Weights of a small GPT-style language model, trained from scratch on English Wikipedia: 12 heads of 64 (6 for keys and values), untied embeddings.
MLP neurons of a small language model. Each row is named by its layer, matrix (gate and up: input weights; down: output weights) and neuron, and shows model dimensions 480-575. Each number is 500 + 25 x the weight over its row's rms, rounded and kept within 0 to 999. Numbers have three digits each. A neuron's up and down rows have the sign that makes its largest values positive.
After each neuron's rows, "fires in" lists the words (lower case) most often at its 100 highest values on Wikipedia text that the model never trained on.

L6.gate1064:490513527531515458506488526513478516487468513499515536492494535474528491547521538514462498509519506495521490539449493519456511497501512544484495505515521507508507462484540543515477446490506458464547511496478458501557462529489554545472479505509479469498517513523496480508468511509471500473
L6.up1064:480492529469464512488498530474488514507544492497494498490511456501475497478466489518476485544509521461519470528495488452511533535534519511488515461477468506510471488483537473503487508468536507450497525496514523508480483504512496528498540486492507478527499500507476503515529479522506511510
L6.down1064:543501506517471513471501534494485489510528460517470529554500477484551531483503522480480502534555470524513492528467445533461507524512563461510516501467460581536493502505482495481491517514490501477476514479508497466511513458499464528509487520514511518508510453527467491525504503575492489494
fires in: "a", "my", "last"

L3.gate309:517487501494475508481452501504482470503510528513500494474544531524523537519481492478482472489481503497492534477525541528515480499473518524540507505489502497481445496496479492498508534478489486506512465483534555499466512475477535499489494505487532547470537500528497474525520484508472481540
L3.up309:487488469512492470528505530444490470487487529531497511488517515468554538557485526484491497486504515520489511491517536539485471502498546471521508539472477516482479502471482486479553481474516504467506469484531532512466527510503509453512526512429495517478500511487500470530552504490460484517
L3.down309:482474456487537508509540550515457505459526491484493512459495472491473501536537493527498519475517506498519474506533513505479477474515545466485487507456496514497526504511497488467480498464495515481504455511513521489512538526523508466510468536452481501519478507464521542500489520486471482511
fires in: "and", "motorsports", "championship", "of"

L6.gate245:490493563508485522504501475486490453545521489492519504497546540468481508529543516496463534493494520515514496484561490527479503500460544477507514471561464526508479512467524486504482513510472521504474499465508483511472479552518525497496472488521478489508463491480492478502487501484529511492
L6.up245:470472486544512504505559483475498538504517458505450505490506496512500527481478484503474497500517463528514509457462487468508515518507502510441538485495487510507479541523526482477533492514529507495491507487526510526539521517501494498474543484526480500528521469541501467477492508502495507502
L6.down245:482524458504481533476488520501465486469508495501495529489464555497528519500513456507470473492470500444482511520499497509521484485518527551523499480492499559494527532509525535508502504530485497524488542522504499527490458486460517535493508488481490517499505509521498470566538498499481486490
fires in: "the", "of", "which", "where", "by"

L6.gate1098:485494531469461471442528512481464491508478498492498494518480535478531504519521513524512488505503539505507479466525480467509521509526486513483493516492489489515510472505487484500507493490508541509454472496496496503529495504509528515494486453471524527510520464510484534481479450468519511476
L6.up1098:493520486515498464521492502473485468484480540506517531559516496497493514516501544517519531521499529489523475444523540479502480507540512544454446477509489493493538500553534513500521506508502478481523488460481492468529475515501443487490539472524514519520478532516503508504478489500472490505
L6.down1098:540518481510506511489498521501526513512468557526491488481520538519492471489490514498489499474491544481450508526489442473512474461466542503448506491502512532498513488531473514538503534535507532485486490560460509522515482532493489525526494461489478527505507492499543445525510422502461502492
fires in: "with", "a", "by", "after", "two", "his"

L3.gate520:526503472483454490533471530479480517511512502491490470502492515474520505474496498483512494501468517467493503478501476508527518501487510486537482501518514483464513540530462518518513483485517476471488496426513524487502512479551502501467484479507536527498527540465528486477446527499563521528
L3.up520:466508478434495496527500516506481466428490516491494533515525529507528515486471527533487500535480494445474489478510482533469515504514524509480471491561533452473473525515482518449499490475451498517451484505478522542486544524527447495514509498467489531511464485475461512476507478513509545456
L3.down520:484522473466495484489490486495470485516495507529515457518485474481529455478508470461479495523506497457478498506503492510467483495499550499485510497520494503481477518466497461467509464526501485497465491476505531496521507535534472500496505479522480496502463562519519468533472481473520568485
fires in: "was", "is", "been", "were", "are"

L3.gate1646:516529481555459487513465480512495506477493491507481490469489485520513505555504473512539484458529542508501497488489495488530525499520492501463473481496503500515470484457480497520482526549503505496532482541494539496526503485476486508516517472483487524472527468522496495511478523506562462470
L3.up1646:509495476497453475514484463488527498526515528524506511511504511471492554552508525552522513484517488502504505495500479474506511507429489511507459488494505507521507535492516471522465502489499547469504507526540477451507556486525504511489505438470502550512507476493496498475462530531499465463
L3.down1646:503458503461508515521542479492523474479487503492480525506523517483493521544506571475478456520497526501540533507509486485493448476483508481512514451477500460487469484502501477478509526468523508514456498472494511490490489506481553529517504509463485520492504516500484487476523489497501513488
fires in: "this", "in", "his", "these", "the", "another"

L3.gate1214:504485472531520469483541508492459470498500522489508538460553508515527509546504500524524492472494526504498472497495486484475542553471528561510518476536471502484516549532489482467546511467513508510496469517506535464500514513513506523500476454474489507458550447475463511500502523469493469525
L3.up1214:505509479491490503500475500481484519484516502551458538527497515473476490474490506496513533483465503512499538501528515543493469510506506479515464544522537502532503532505516510487483482509541523490536490501491462519518484513520484522483472510526522500524495547448529523502512474436519473509
L3.down1214:491516469499519506500524535566468512516502520478540518469559472513473471543525475521501520511483502496539489496518471490504531523457581525496507475532511494484500513527509442481524462524535488450493536494513467450495482496489513506489486489471462522451510503509453554477525471453503487515
fires in: "to", "into", "a", "as", "from", "with"

L6.gate538:506524477527453504513502460490489527480488491488462503501462534467506524508483510479537485523456532511475508490480507500460503509491488490460513486466479468469502526493510475543469472516467499479528510515490502503525488495495476506474509496502500518474529517505504502530490518510517495540
L6.up538:520498514503443532470498512513513530564484516473499485497485516466526528536528488467492469557529516486476467492464506488510507510444499495546529453510505528480501503488527454540531512515510477451529493497462491515510500500520493494485497475523468513446532491511507522553525482496521499519
L6.down538:491481515519481486485481489482519500494542538473470497477486494451483535550511492499485515471489509532485484506489519515477484482473524540529496459522484499472453547513485504506523486470420475534548539486508519474498458500548516473534515497510526474507478478479509471522516496495466507481
fires in: "a", "very", "most", "more", "and"

L3.gate1208:469509486530514480462527446508488501486502535540515500494489526505536502535499506491469482475493468495472479514511483526494481487444533499551506479495489550475475473478540498495517549506514502470513510513489521475498503509506545497487480476509483482487507506522444448487523530500515497452
L3.up1208:473482476470466527502511493470524527463512489497458479485537526496506537569484510526508461489549515467498469423532496522484509464483504530524504503477504507510520486531488460486473486534521495534462511489510504537477493496517525505524555523481519556496499506494518494518492496545465553513
L3.down1208:440496501502484500491475486507519513453525524441514516477496557546525499513512526485491481519520482472499494460565514482462477478476549546500541489505475504487514489495510506523490462528517429533459525471553518487449483509516536488525454542521528496520523533502502497481499495546535501472
fires in: "of", "in", "the", "to", "among"

L6.gate1565:509489493527503470541442502475479446513478433497522490494465524459488483520509480510486467549539472495518497526476486519490505501475478530480467533502489488530502514512519514471509478491495456461482538454494486492480483527474516502521494502487490510483455484475496489492495520504513530484
L6.up1565:514580546484499513537494525492496534516494491508535521518508474492448540498494527490496470476463528482490511496492495483436474513483517501499529493466427512498533530522516507513527490512506453491470472481499496517465471487537447451511510504530478538537519494490500523498515500489502490485
L6.down1565:519489487494522473526503473553506495554510473474494512478475429485511531486534500481502437497490495539554457508476510516474495480512497527517484497548522501481485466499516518544497501529501488476512498523456506489461463435523467486493529524513498506460489500489478452477531477530505521514
fires in: "second", "third", "eighth", "seventh", "1st", "first"

L3.gate439:518496483487475516507502539484484489431505505508478505494498486520504491485471494516508431502484507457495492497472465491446524500497530493487480526490461438468481474528475509506501534474533529512472528489503549500515570544489505500453510485491514513497531522473532513487488473517518502532
L3.up439:491509548491489509488519524501490490485508550491467507462497479474546481481436520485444499512496523435491526508493445502457508533474505480522490519481501476463472506534502509492521510476488523457490536520512488557539513576493487495501525501511495509525468512482458538466511494523486524473
L3.down439:483525528502517477504517498521478481495477518524486485474541483452521466511500493475468504498499510436496528497506502539492502515501531524488484460483520467508482537451523505446524497468468536490480506514508485486529524550524485516483504480510485522506459512472493526521487483462476517520
fires in: "was", "been", "be", "being"

L3.gate2016:489520523543486569514483510538497489543442528529464543501474480479463519495488551516444517486488458507544498538486534525445530513473531495531477481533522448477472500519524483498501514474475482418534498466493523486489493537478511515501521473525515494529452505483516489521508514501549537518
L3.up2016:464512485533467502502465563492515479499474491482483519520499551476433490516504526479521522464461506502506491481489501519530487522512495501509537518527515495493526468558532553474505496513496483499520463468526505514478508499474505500511465507501507494500477508486502479524529484552467497554
L3.down2016:497486550516493524487507450480498469489560442491504429512539515509514519527467483508509470548537518537496524493506446477499521469479534517497467483481487492529506485481499506496489560577533506443505514485517497480535489510533472466496486519446458533485498498485471533529498508471535518465
fires in: "the", "his", "being", "he", "year"

L3.gate937:488500531487490498519481545494491496551479512489526503502514577501489446490507506490502445529523525495479507538467509468521520486521472526476495476489474515531492516517510504518499498499531466483510451502503475525486479496509498559473500487525492459506560498435532509477502491500526507523
L3.up937:501486508467452536505512501468495475469477505481503495496506476499543462512490522517520514476517506489545476476487502533472515490509488505522514502492497539488537492492469516524492531513460489489519485508489530502449513538478503491489458534501468534489510497524469541472517490481487540538
L3.down937:492492530477515528496518485522496513528506484472516443496483517491445496478492492454507518521568506481544448495432536523475557498508505466462478493518502496525520520479506570543486514520492449469532488484488533506504473483473514453528511467448514522496539501506523499483504476498477511483
fires in: "one", "a", "you"

L3.gate1276:497482488494551507519463538476530539497491473530487533499488534513535499462495515538517519465469484492558517475470482527531497494485517518475495498559465478521512601538523500504474535489543500485525457440504512511496519551488478514492465494513483534502515507459525478485486495458501552485
L3.up1276:486506478443473477473463539504516499495519525533484488481533492505484468512485443516521511510509494485477507504500502507502524521480543500491487508515494486479523489483530485472460525486526537478495458490485479542485492509461517486508471522490431529501497503509523493502506479459479517499
L3.down1276:474486516487459496459470507536482487457502541487498512456529527465517507544493416481511495517510472481487526501510492482489469543522563492531504467502498532492486486470515489452518475506497496490484463481520498523517493504499523519489529518478503528482522545515496504503487517449484510484
fires in: "an", "may", "was", "in", "can"

L6.gate1801:461535530505477484490474531525471446548504485502538484510519497488485505536494487523501533514496507514474485456481494470488486458487504463523490473537491508508492490533512506522478484505532447481552491522504497459480486478514508511524468458496518487520536516503477476523480485476549494451
L6.up1801:531493483543485514527528496488474523514514501501515510488544475523514495518505514527474480518481482527516484543497468489459471502512489510452499491520521579457486511501471484506483478480503487510495497540504495510504532478470490494465542492501515472509530513523475470528531534527462476538
L6.down1801:487513509503492494474456448516510454510458504496493503479466460483471520552498430523512523450493526475519523490498561524497479497475505473527497522493459520555493459463507501480475509440484460484511493479462516493482512466500444513497517536502533476469515509503472502463424490476498472462
fires in: "with", "for", "by", "of", "the", "having"

L3.gate1451:486497495501512461522517506514493541501538498501516452483513493502488504530496476513522508540491510512473537446488506494546528533442501497466513502526503454512467515506513507483485541531455531481528469478510560503483503455486486496478482485456493518489531477467527523527483499478482478479
L3.up1451:513550524499486513518486455459515533514499566500485461495507548471477520479541514520496505460500541535516508486443491488474494476502504460555473518519503497532536530467497501499507494479514539501519485490514513458540517452547494525489494506524498520523508456491542477515545486482518490493
L3.down1451:464511533492483523506487466432499477514489508475471457528487529494519522483542468521485528467444496496506529514500478548490507526505523483514540467497543486512503496531481495491492490508532487504494508517422503515469516511475509506465476452535527545471493484519545498511550530499497499533
fires in: "and", "the"

L6.gate353:535489503501477499495499483472507559502484506481543547499488460494432513468502495466525500524474547514489450491501441526492497555475483490534512450482508510502524499499506493521441496465500532503554560463535508510480510482502494516488507493472495484483542487476500481497516461485515458486
L6.up353:503517463493492518493530446483513554522527513485493486470520493484519492464542526449509502496512514493513468481545509484505506533445497500510517490544478470514532461476483503505533515505555533508542477481498479479501461489493553519481513524527513484532481516483494513489489437498484512476
L6.down353:504526539496474499473491480454517483527519502515525528458484482469480537502480512529522485505527538433529474476498510486504512520463552493523499468572483435520478476508481496466490494497518507505488539481439487473470508477493530488444500472538506498527509493539456498507523471504511479489
fires in: "or", "but", "until", "and", "so", "more"

L6.gate27:465512516502482535466540519475437505511494529468468474508456497490457514504509497467495487479491522510501509468467489474537480518500460497503461539498523464530521501496492521534514469483514525489527480525491519495481523458498521518496508472502511496479520502504545491502479509529485491486
L6.up27:526512466491458510487465479511467527532488479453487508510459501475479561462539544448484482478471542445502536447436487490480481502496505508478469503514503503490520515541509488500512516518511472477518509486489497485516494457493480487497483487532498508473519516491556523488478497502481465515
L6.down27:502527472456512517486520459493440532533503496478535507501469515483462512521504498509484534505492508472497478455501459503484454487525508493538521519462540499525487457507512516471483476500547502483456532523511516490502536506476524466519445526497527489486501499467499569452499472531481480510
fires in: "and", "but", "they", "later"

L6.gate1029:473492463500494549475552513527512448539468514483502448519520458512499528469522502504534485497476519490538525512514480426478514529452516493498498487522484504474503509512493531521524474484463516505510519484495528523462500520516498522501502469498485489509522464511523468494459474464545558479
L6.up1029:508497527507505458521458497528511502512530472540554474491448458534493492467491479448512496550530494483541535509505535514534511431548486467499468496541478528470504497501501473552499507486533469532498509506496451543492493543478500501529535483515533531543473539451502518535552521468501487514
L6.down1029:443524497530513515508508500539513480481512492475487492487475546514498476512445520489479470569473502452499483482548507499509488440531569469509500532462509508531485450501472517499504502535524453504501481497520521502529516535485514519494499493530471507513510520490513486513513495475493472476
fires in: "the", "a", "each", "it", "one", "this"

L3.gate898:506529514495493496482493528496560495492463472466507508503559462483501474496509477518469506534487487486538485498473503492511507493501479502537415487475489484514506495481464511490519484526474476490484487500517490530504494540504463487478516477489499509511494527462492496527542478485511478506
L3.up898:532497469491559447482512516471475529471517523545476487533503521515503509536511510465480549503494521500501498515525480489477513513493495492491481476543539496516495561494508496494481542476536510527518519505540509485487485482490495491497499505482503509546544486474518513482488484498541492538
L3.down898:513496512522466466506491496532525500502519467473492496541577448493460457522509514491519495515494516483494505487495556500452518473496538489532460452466509481505498494445517506519500499531501491488485543529517524495502494500520475497476487532497461515502486501460513508536550484445533527505
fires in: "be", "often"

L3.gate114:501495499500531525509456538480526482480495471497487471494489462494494489517500461575509478458493514466529501473497522505500513480510471520473497497526483530517489522506502517531528480500494533539526510496509514529490469500476484514498501478483433516548498457469536541469461502488532520477
L3.up114:509467525473482497532514487488496532536474483518520506486489519479484536491461511496516462520480541494497464478479505501499506499554502508511499506516487530509464533495528501470463504467469486482533517488520481565478496479504482537470478537425487520507523505533498493495523447503456525486
L3.down114:508474489491509559495509544517490464465507468470522484497469529515511519484467507497512486524508509468529457515510522531547508501512527497495493457514513484499503474483545496504490525502463462484536532440471484503497472523473499536512527458446472468469483460487521511488488504500518503474
fires in: "one", "a", "an", "another"

L3.gate1249:515538493497505495522500482528516521527509493500499456514497521534522517516512477478486468517492512549517521450514465511524525489515528508525488490506523469495494455540546551501512557534496468509491521480491510459527503484497494455498454486505512558531509508510581467477471497502485531530
L3.up1249:460476479495467481534481475517476499505471480517502464478492495486477501535506529540510462503495495500479498522444465508533472466515502496574492515494476471509498444505515508504511504491520520512470525442490478495503512508494491494477499495482511476481493461466533463494483534520511535484
L3.down1249:438509546479509474490497477466483472482482495476454507481525514508518496476480497465479498558503520513463503450517434501547481496496559509527504464494482497530494476552495505523520528490468505471471504485463507500515510490488534490525493474553487480485465510485540490500505509479488538516
fires in: "the", "city", "state"

L3.gate940:462530475487515508517476502493524479466506498506504500529525477518484521522487520507522492485530495469525486537499479458526488476516508527497519462494551514564496494474473524514477508470478477525545500484490476480491483488478495545500519477495489518504533490483529520495483487497512522496
L3.up940:546492518482470515515488525532531547500448501447504488519513483514487474498489534523503491501525424457517504526484473510543489537488498520513491487479499496533509503451495477478468525463490522518534464503532472521524504475459532549470473507513491501503502491494537538490500492478457482504
L3.down940:453488535482510517494509503465490574505468504528536481512479470479447542505473500489532549498526508490551516524506468489471503514531426450473487481474503549527485459502499483547477522504497476542526447475537478504467499508497523496509476501541510498519535463487510525494511504460505535506
fires in: "player", "actor", "minister", "singer", "artist", "composer"

L3.gate1844:493491536485521467473459536503534494462531481507476464496497494516517505521459496476482416538450557503507477537483523518520526537472511510494507511485490505519521499540506505473518544475513502476517460495506516519547497498501557507456502496451526530483495475441501519559500507495521466558
L3.up1844:488497555459479508485474476489528492499463447526508493517483480492498480571504494440467449538500527491501454526491509511535469486498477506486485517459497506523500494493505509495499487479495515485517482472498495511536517533452486487504507432449481501503479499475524469507499522469459487498
L3.down1844:437508508504484506486517505516501533515475531476529494496508468489484449532515502515518503496525496486484481454520484469515510500488585495514483533509476508500492485465489515518501514495494501495486491452479531504544516509488505490494498513468477497518494478484503479444471473456544488470
fires in: "of", "ofakim", "film", "actor", "with"

L3.gate321:501484468457542521549503529496512484461500475529509503477508446520495500534546512506461544503489502526507534524501446466494484547527494477510532535492479455475460487517459489530519510506506478502522518443550514491435457515476488504496516475511492528515484497492464482508522502476489471499
L3.up321:502490489484527523523508532520476541528505570496458479523492502476531498440491520521497538541494478506506494498482460513428554518543512500482482482518465474473511502502502501484502556570476513485495502484546492509511500499513551510509483478508490488498519527496510506509484474523518499500
L3.down321:509528492517543472523516516502473476481539500462534474512504509482481518512510483458505537508473529490536515495493483507498526501507517527482460461476500544501505518508523492493518505541477503531489517480495516511497498526478488503512510506522494508495475496498480502499489468451508532520
fires in: "was", "were", "been", "he", "him"

L3.gate1999:486514462515463538525476504488498499485483513523492511516472475558503472475515502508498482456521479511538513479497469488502522518481501509482499505486491447524468581486505549538509521470491457501548546499476506464465460553507437482490505461513481551499535492471478480546552514544519508512
L3.up1999:419495484509512464508495528531497488433491460513527477484500501498511487509501571526486492478545462523530475498514460524537473464487511454516510525445480493535501496487473519542501484480512454522524531522506457478479483509479424476504528528517522492510564500489496482483514487534479487524
L3.down1999:531502459491504522473481527446509474465479485489510524511523485524496501512504481478462481463480487517517520495515468488489542496477492482470517529484486483500516486464524545504520486461486478523516497521573438463494496479542439515494543539440540524512575489500489492473492508559487474497
fires in: "of", "the", "some", "his", "other"

L3.gate383:546509570519478527525481544509486503545514532507476472462481512497515480462488508498465484544504432519524493527499470496466486523458479498503486490513493467476446513530498564535502490529517447505529483488530515483460469488497488498519449472505513525523494535465496482505468488509529529516
L3.up383:537500475447481507477520504534450475477484546516532526499552520469496497493520497554494478518493521460482435492486483444495486498544485483517521517516505465484480488479517465514515502531484487503476457483506548540491482485512528571514504504463564504522504516471517507541494465509511467465
L3.down383:506531513494516520509452488548498485505521516466470487544499524454509451479525530496483535427477516505534493514500488489519476481490515488480462432473514465465509525547487499490532496481501473520503481465492516523506482511509490503486482472535549512543452528463491485488480503468496504505
fires in: "was", "a", "were", "the", "from"

L6.gate1427:503473547511518562524506513503487498508492490517502508456537480540521503498501450507516474525520510495555524522540491506466435489489525481480520488490505503497502494469460474472488509518505471492506477521531517482506474506482469527478462499476489546472467525464515526515535491486513493505
L6.up1427:525491484446507509581460528504529534503527487524451475463554545531508525508472479472513442454482474507495485455523566500523520487497542523543516515481502501534448500507447487528495498524526479466517467481517507451526510489482490513474501506496490546483502501531489526486537480468473483472
L6.down1427:505490496506459499471509529482504483494482513511489500449530518494516485509513532506525523473507532484462494535490514503505502490490531518483520489484526510490476567468496510516503490483511543494475480496543519506485466545509534512496493518482533502478509491510491496478520516493545533527
fires in: "in", "and", "were", "of", "from", "was"

L3.gate1001:476484500510486556476478528522469486524492484527488512489522489507541515462502508487490521513515496477533505529491466488430489516495531483532544493487535464481495485513465447512491541507482520452489483486527527481496494518493538510491472511488551505491491492485488482508504505462513527509
L3.up1001:494465478495516503514433518517521509455527515493425462507532489497474560494533513561469527480478466517508469530506507494489532490447509505516454539485488463513468509517464474454477485522502508454503508499487476513498518514508454540503519476489535505530493547444499490510504508467492480477
L3.down1001:508483497544458522520498501514476474523475519512510499498511494479529495487482534491477488461472489476508527515537507519501486501498499523494458474553487474524500491487516493490509508509494479510485484493521466505507482483490511479509458517523453527504495502550502504498553508496470464487
fires in: "was", "and", "were", "as"

L3.gate253:525505496555487520492510534518497504546498518484535477471502503479495496492478534521464441536525541490531476516516545477538502533531517514448543475510495497498501533474522477562479475482533448524528495465475520497485494469556530523510494534490488512474495537517517506507455511524523486496
L3.up253:519524519518491468473534480527467493515499568474511490507499454490502465471483500517404475533524537495535470489496521516521506491482448498465496517510485511521494498493523455548515452463503504502543455491472498475525485490545476546494488520480467512497484533472484505483512540503489513523
L3.down253:513565513542495498484532500514481487559509486428534493470515508444499480518441492515504469522535531478496469505504508453511479503505564480492519465496490510493464510513511479577499463515494473501529477471432517512500475472518508498526503495483486503453477520481485530525474496490507497468
fires in: "a"

L6.gate1540:499512475554528519475506522506439481516470516515488469484498533476513500456489483524484498488507507492479526511485458493514507492481506535503478472531536475504525537492538471486452455511501507486524502506517508491474487528520534512479486438496497503509486500472540520517476488493532499543
L6.up1540:518484504504475523491491493558453507525494507496539546495513461457472505490506520517512477511501465484518533450488516495524447531486494508477489505522497514489518531454508494488461502464492480516494525474500490537506462558497513473472503508521445512500502470471491493495508498493490495541
L6.down1540:496503509547530510477505475501484523453458521477505479485487512476513479525485489509463496522521491491472528468491525491544554515499526503526526532457522469513511513454542484524508509509474549468521506494536507467493498546524504510497488502479507525507502512529514473496547484513462525499
fires in: "a", "an", "it"

L3.gate989:521493501521472511502451471516514502463464548527486497501509484514448496534496497473478500520530514480496493521501480463494499501492513457541468470540486496488539505499501481505559525487477475487516504501526538469479495542524480517505464512515483528471540529461545515526551476512493538536
L3.up989:471483514497485540494451459482503477424407530541503476514512485513488523524484530515466489482494475502495446506486488498509482458482504472510496528434485459498502500481501485513514512455502527501505481510527522477500498486517529537495557434476519502462516517441522510495509510476478501492
L3.down989:488454489518487517507458487497504470478466487513480530511503487467484463531480523508550506523499539494494503528486501487483480470531560504479523517525517475537484487446513472499529508505481531474493487510602474513505526472495473495505483468536509519463512541466515530493521474513479515487
fires in: "of", "the", "ofakim", "fort", "station"

L3.gate1075:537471471519520544456537514537498506484510493501481458491521508514540516467534516531510517512496538469471529481494511450501500547552521530515462477496502468491468508505527511507492564457498487448530486494496508468519495462476539513457490471502536544502521504462551488501468442505491474483
L3.up1075:495477512508504489508518497540533494502511451525469467497507469475514530498519546487536497474532527490509500508478489467493484509558527509506483505499502487494460513537510545486520525455505523466505489529507506488498470521481508491508511470473491478531479491423510503491497483505505430490
L3.down1075:503483508500510507493496482528484499538489452463519525476521513483477484524528518481493486507567545484480481512514521511512481488501557451495505488487536522447487483523446478518508481457505533442497472545526477494490501490520510502505454459486522494520494498491495537490505473520465478532
fires in: "or", "but", "and", "than"

L6.gate610:496516449536518472472490522547489467507508510444534438477502490528516464510522501487498498487494526473514499458527517466472467483489549492520537482503508497517472498545544497510501492512487437476525509514519482521440458492472499539488515467496489491521510483514510438515494522482518446508
L6.up610:501534494498506449521494456533502517474495487493509471497474453507500502530522513498484507472469498466525511510463489492488508499483508528489478485525493510493451524519569545514480501466487505479460491499518479508503525468497481439505496497456471487490488471461532471511472491491493522525
L6.down610:518501505522515508488543484470484522540527506488549520502518457455540500525483491509502473515500497497510498500531550482519501562492577511483468514529501501472516564456492505503473509491461489503527520486506500506502514489516506516506496502479467514492546526530468522512526482479459493459
fires in: "that", "the", "from", "of", "this", "between"

L3.gate1522:525519542457493531492504539469503505481502472526524509525502503513468528504466473485529453461480480474512514491515488526498450504491498492518488504479489539501440468519483499500513503551488436484505485482488477540524541501496496501527468480495541502444500489499521489505487462492481505509
L3.up1522:482497525499470522482497529443454503494506485473505488544457489467544512467503501517510519472463517527567537534489471500523481527489480530495499495494495508469512498511539486496486450493515526503524467498520458502449508539504507517488481523468539505518477511537486514494516508509516535536
L3.down1522:504533525510492484492473509475482517443491507574489489519523472485481510497485466480501549461496466517546514458494539523526509506517528506520528470466516512527500487495485538520484503545454456511534501489483492515520481508508501489526515496527511490499482488480495489456490510497525517486
fires in: "player", "volleyball", "soccer", "baseball", "singer", "2021"

L6.gate315:521501450481501536509476522498531500484504487503511479488489485479514490485469517485498492509481509492536537513439417532515495532496510503509494482506541479446500527528456499490517466518525491495509464489502532522439515499511481505505524444471503533527507523490483482474496511526488477521
L6.up315:488481475446494539544499538478500461505511531459518474512509498484505474487486529477467500529449497470499540503480444510447532539481490483520445466467543517475505526528489524513482511499472436460495496474521495536458508539460475507481517469504517490505467500519485494510482472514499496538
L6.down315:491506514490492505530487508530494512476494523497473480485521533453490459496478511477532498502523488454506501508480498485487492499498559501487474480489481472510477501522453522517514502495460490479530501486500523527491514540509474506507523495489505527532438542492517497544495499494506504504
fires in: "being", "were", "be", "is", "was"

L3.gate1347:494520475429464496517433520507531451481521517514461489511498452519529495487522512503508501510492502496508497480474490561503466527491490493528506497519523471504484490520485511504481459517492461527557495526506489532525478510480469494483498445489512483481501522475473503509515523488491453479
L3.up1347:503525492513515484512513513478525490543506516494426510468461518495476486511522526488531492502477512500513525531498432487483528543465520536499502521508489500537549552482519490510500483493462544553510528457488466498469490487502488478487510542518493478526472518484510517526492499546498480502
L3.down1347:486553535526425499479470519482517482557478495497480500531522515474470447552490521514491452488454535514487494498489490492456492483453508499465523488514468475536546489470502536507533493496523470464592536508470466489504480489462477479539439523464503532511502503496508493530476467488486533494
fires in: "become", "became", "being", "remained", "been", "be"

L6.gate1436:490531546554470502465523510524471493516534502527518517496500494536470460509519506503452501542500471460481516438505494516515488514469510453464497461504513519507493536498475503552491506489474478511472466546508493473470508480458518504529519500555501499506522496450427506462537476519514489499
L6.up1436:507503485494503498511504490517499477499460510516529498481522506490523463467486499501476481522515488540513537479471510473464485472486518486478497502509485513493507512496501503472501506475458498478498496434526489494517493538445493502467533493503524523536496470466521503513487457479501536508
L6.down1436:498507480492444506491466489496496516541522508518504506478504503488499499521513500454495511467519542485509481491497481459488509500531528533485499523524498498513540495514522515529506429506536481495461519535534503510530500470503509557514485495481492480490510476465504517528473465479466494524
fires in: "a", "an", "his", "was", "with"

L3.gate57:464501477510499467530460536496521484509496534493482488490571484492482504504507468496505470440475498489507512455522514551533505498488485536465515521552533503494486525518486449483477512478551508507485485495499544501472500505493538523477496470478529519486534491503502501487508516466497494510
L3.up57:499505509518470476530521522500519506529509501544483511465506479495442502510507516496509482462547489454461525477511520523523501519503503546512505494513476541479525527480507507514503484494510512518529497529479494492449445509522482495476548503504479547503535532469479521529481502462489494504
L3.down57:478509523502503448503498522521481498506476472531521463455467476497497528501519528463492508432475493445475490487485506513519512526466534493527517452472467494490487527503478482468486491501518488497509496518505499478491463491529462515497531508527480503479543539465536495483486482475493481482
fires in: "two", "free", "first", "one", "european", "second"

L6.gate1788:492519493490502508538469471481462479500472493473514489499526489499472559532475484496517558484536528472523514476490527502509558456447494500491481476561523514455487480549536456507494485486504489466501486514526510543510492532492527541488509484493501503503505488487457457489521531504536469470
L6.up1788:511529496519493512514524518529485474530401508509498488456501491525489482496485496511500506501520485432502509495540471567500491522521529528479475468492467522489511431508480508493474503471494502471515522522480523515536511498503514493540532482473512514491556456486486470505434499513503473459
L6.down1788:478505477451525545530511496523522454529491518487507469471513492445513493490503507489498491497507477483505459473476511484524464487532518492516513489514464534469516491451475502480500538529520502523479490510487511491539508500511521510469510482500497447516516507493531525519462479468494520475
fires in: "1", "one", "two", "4", "a"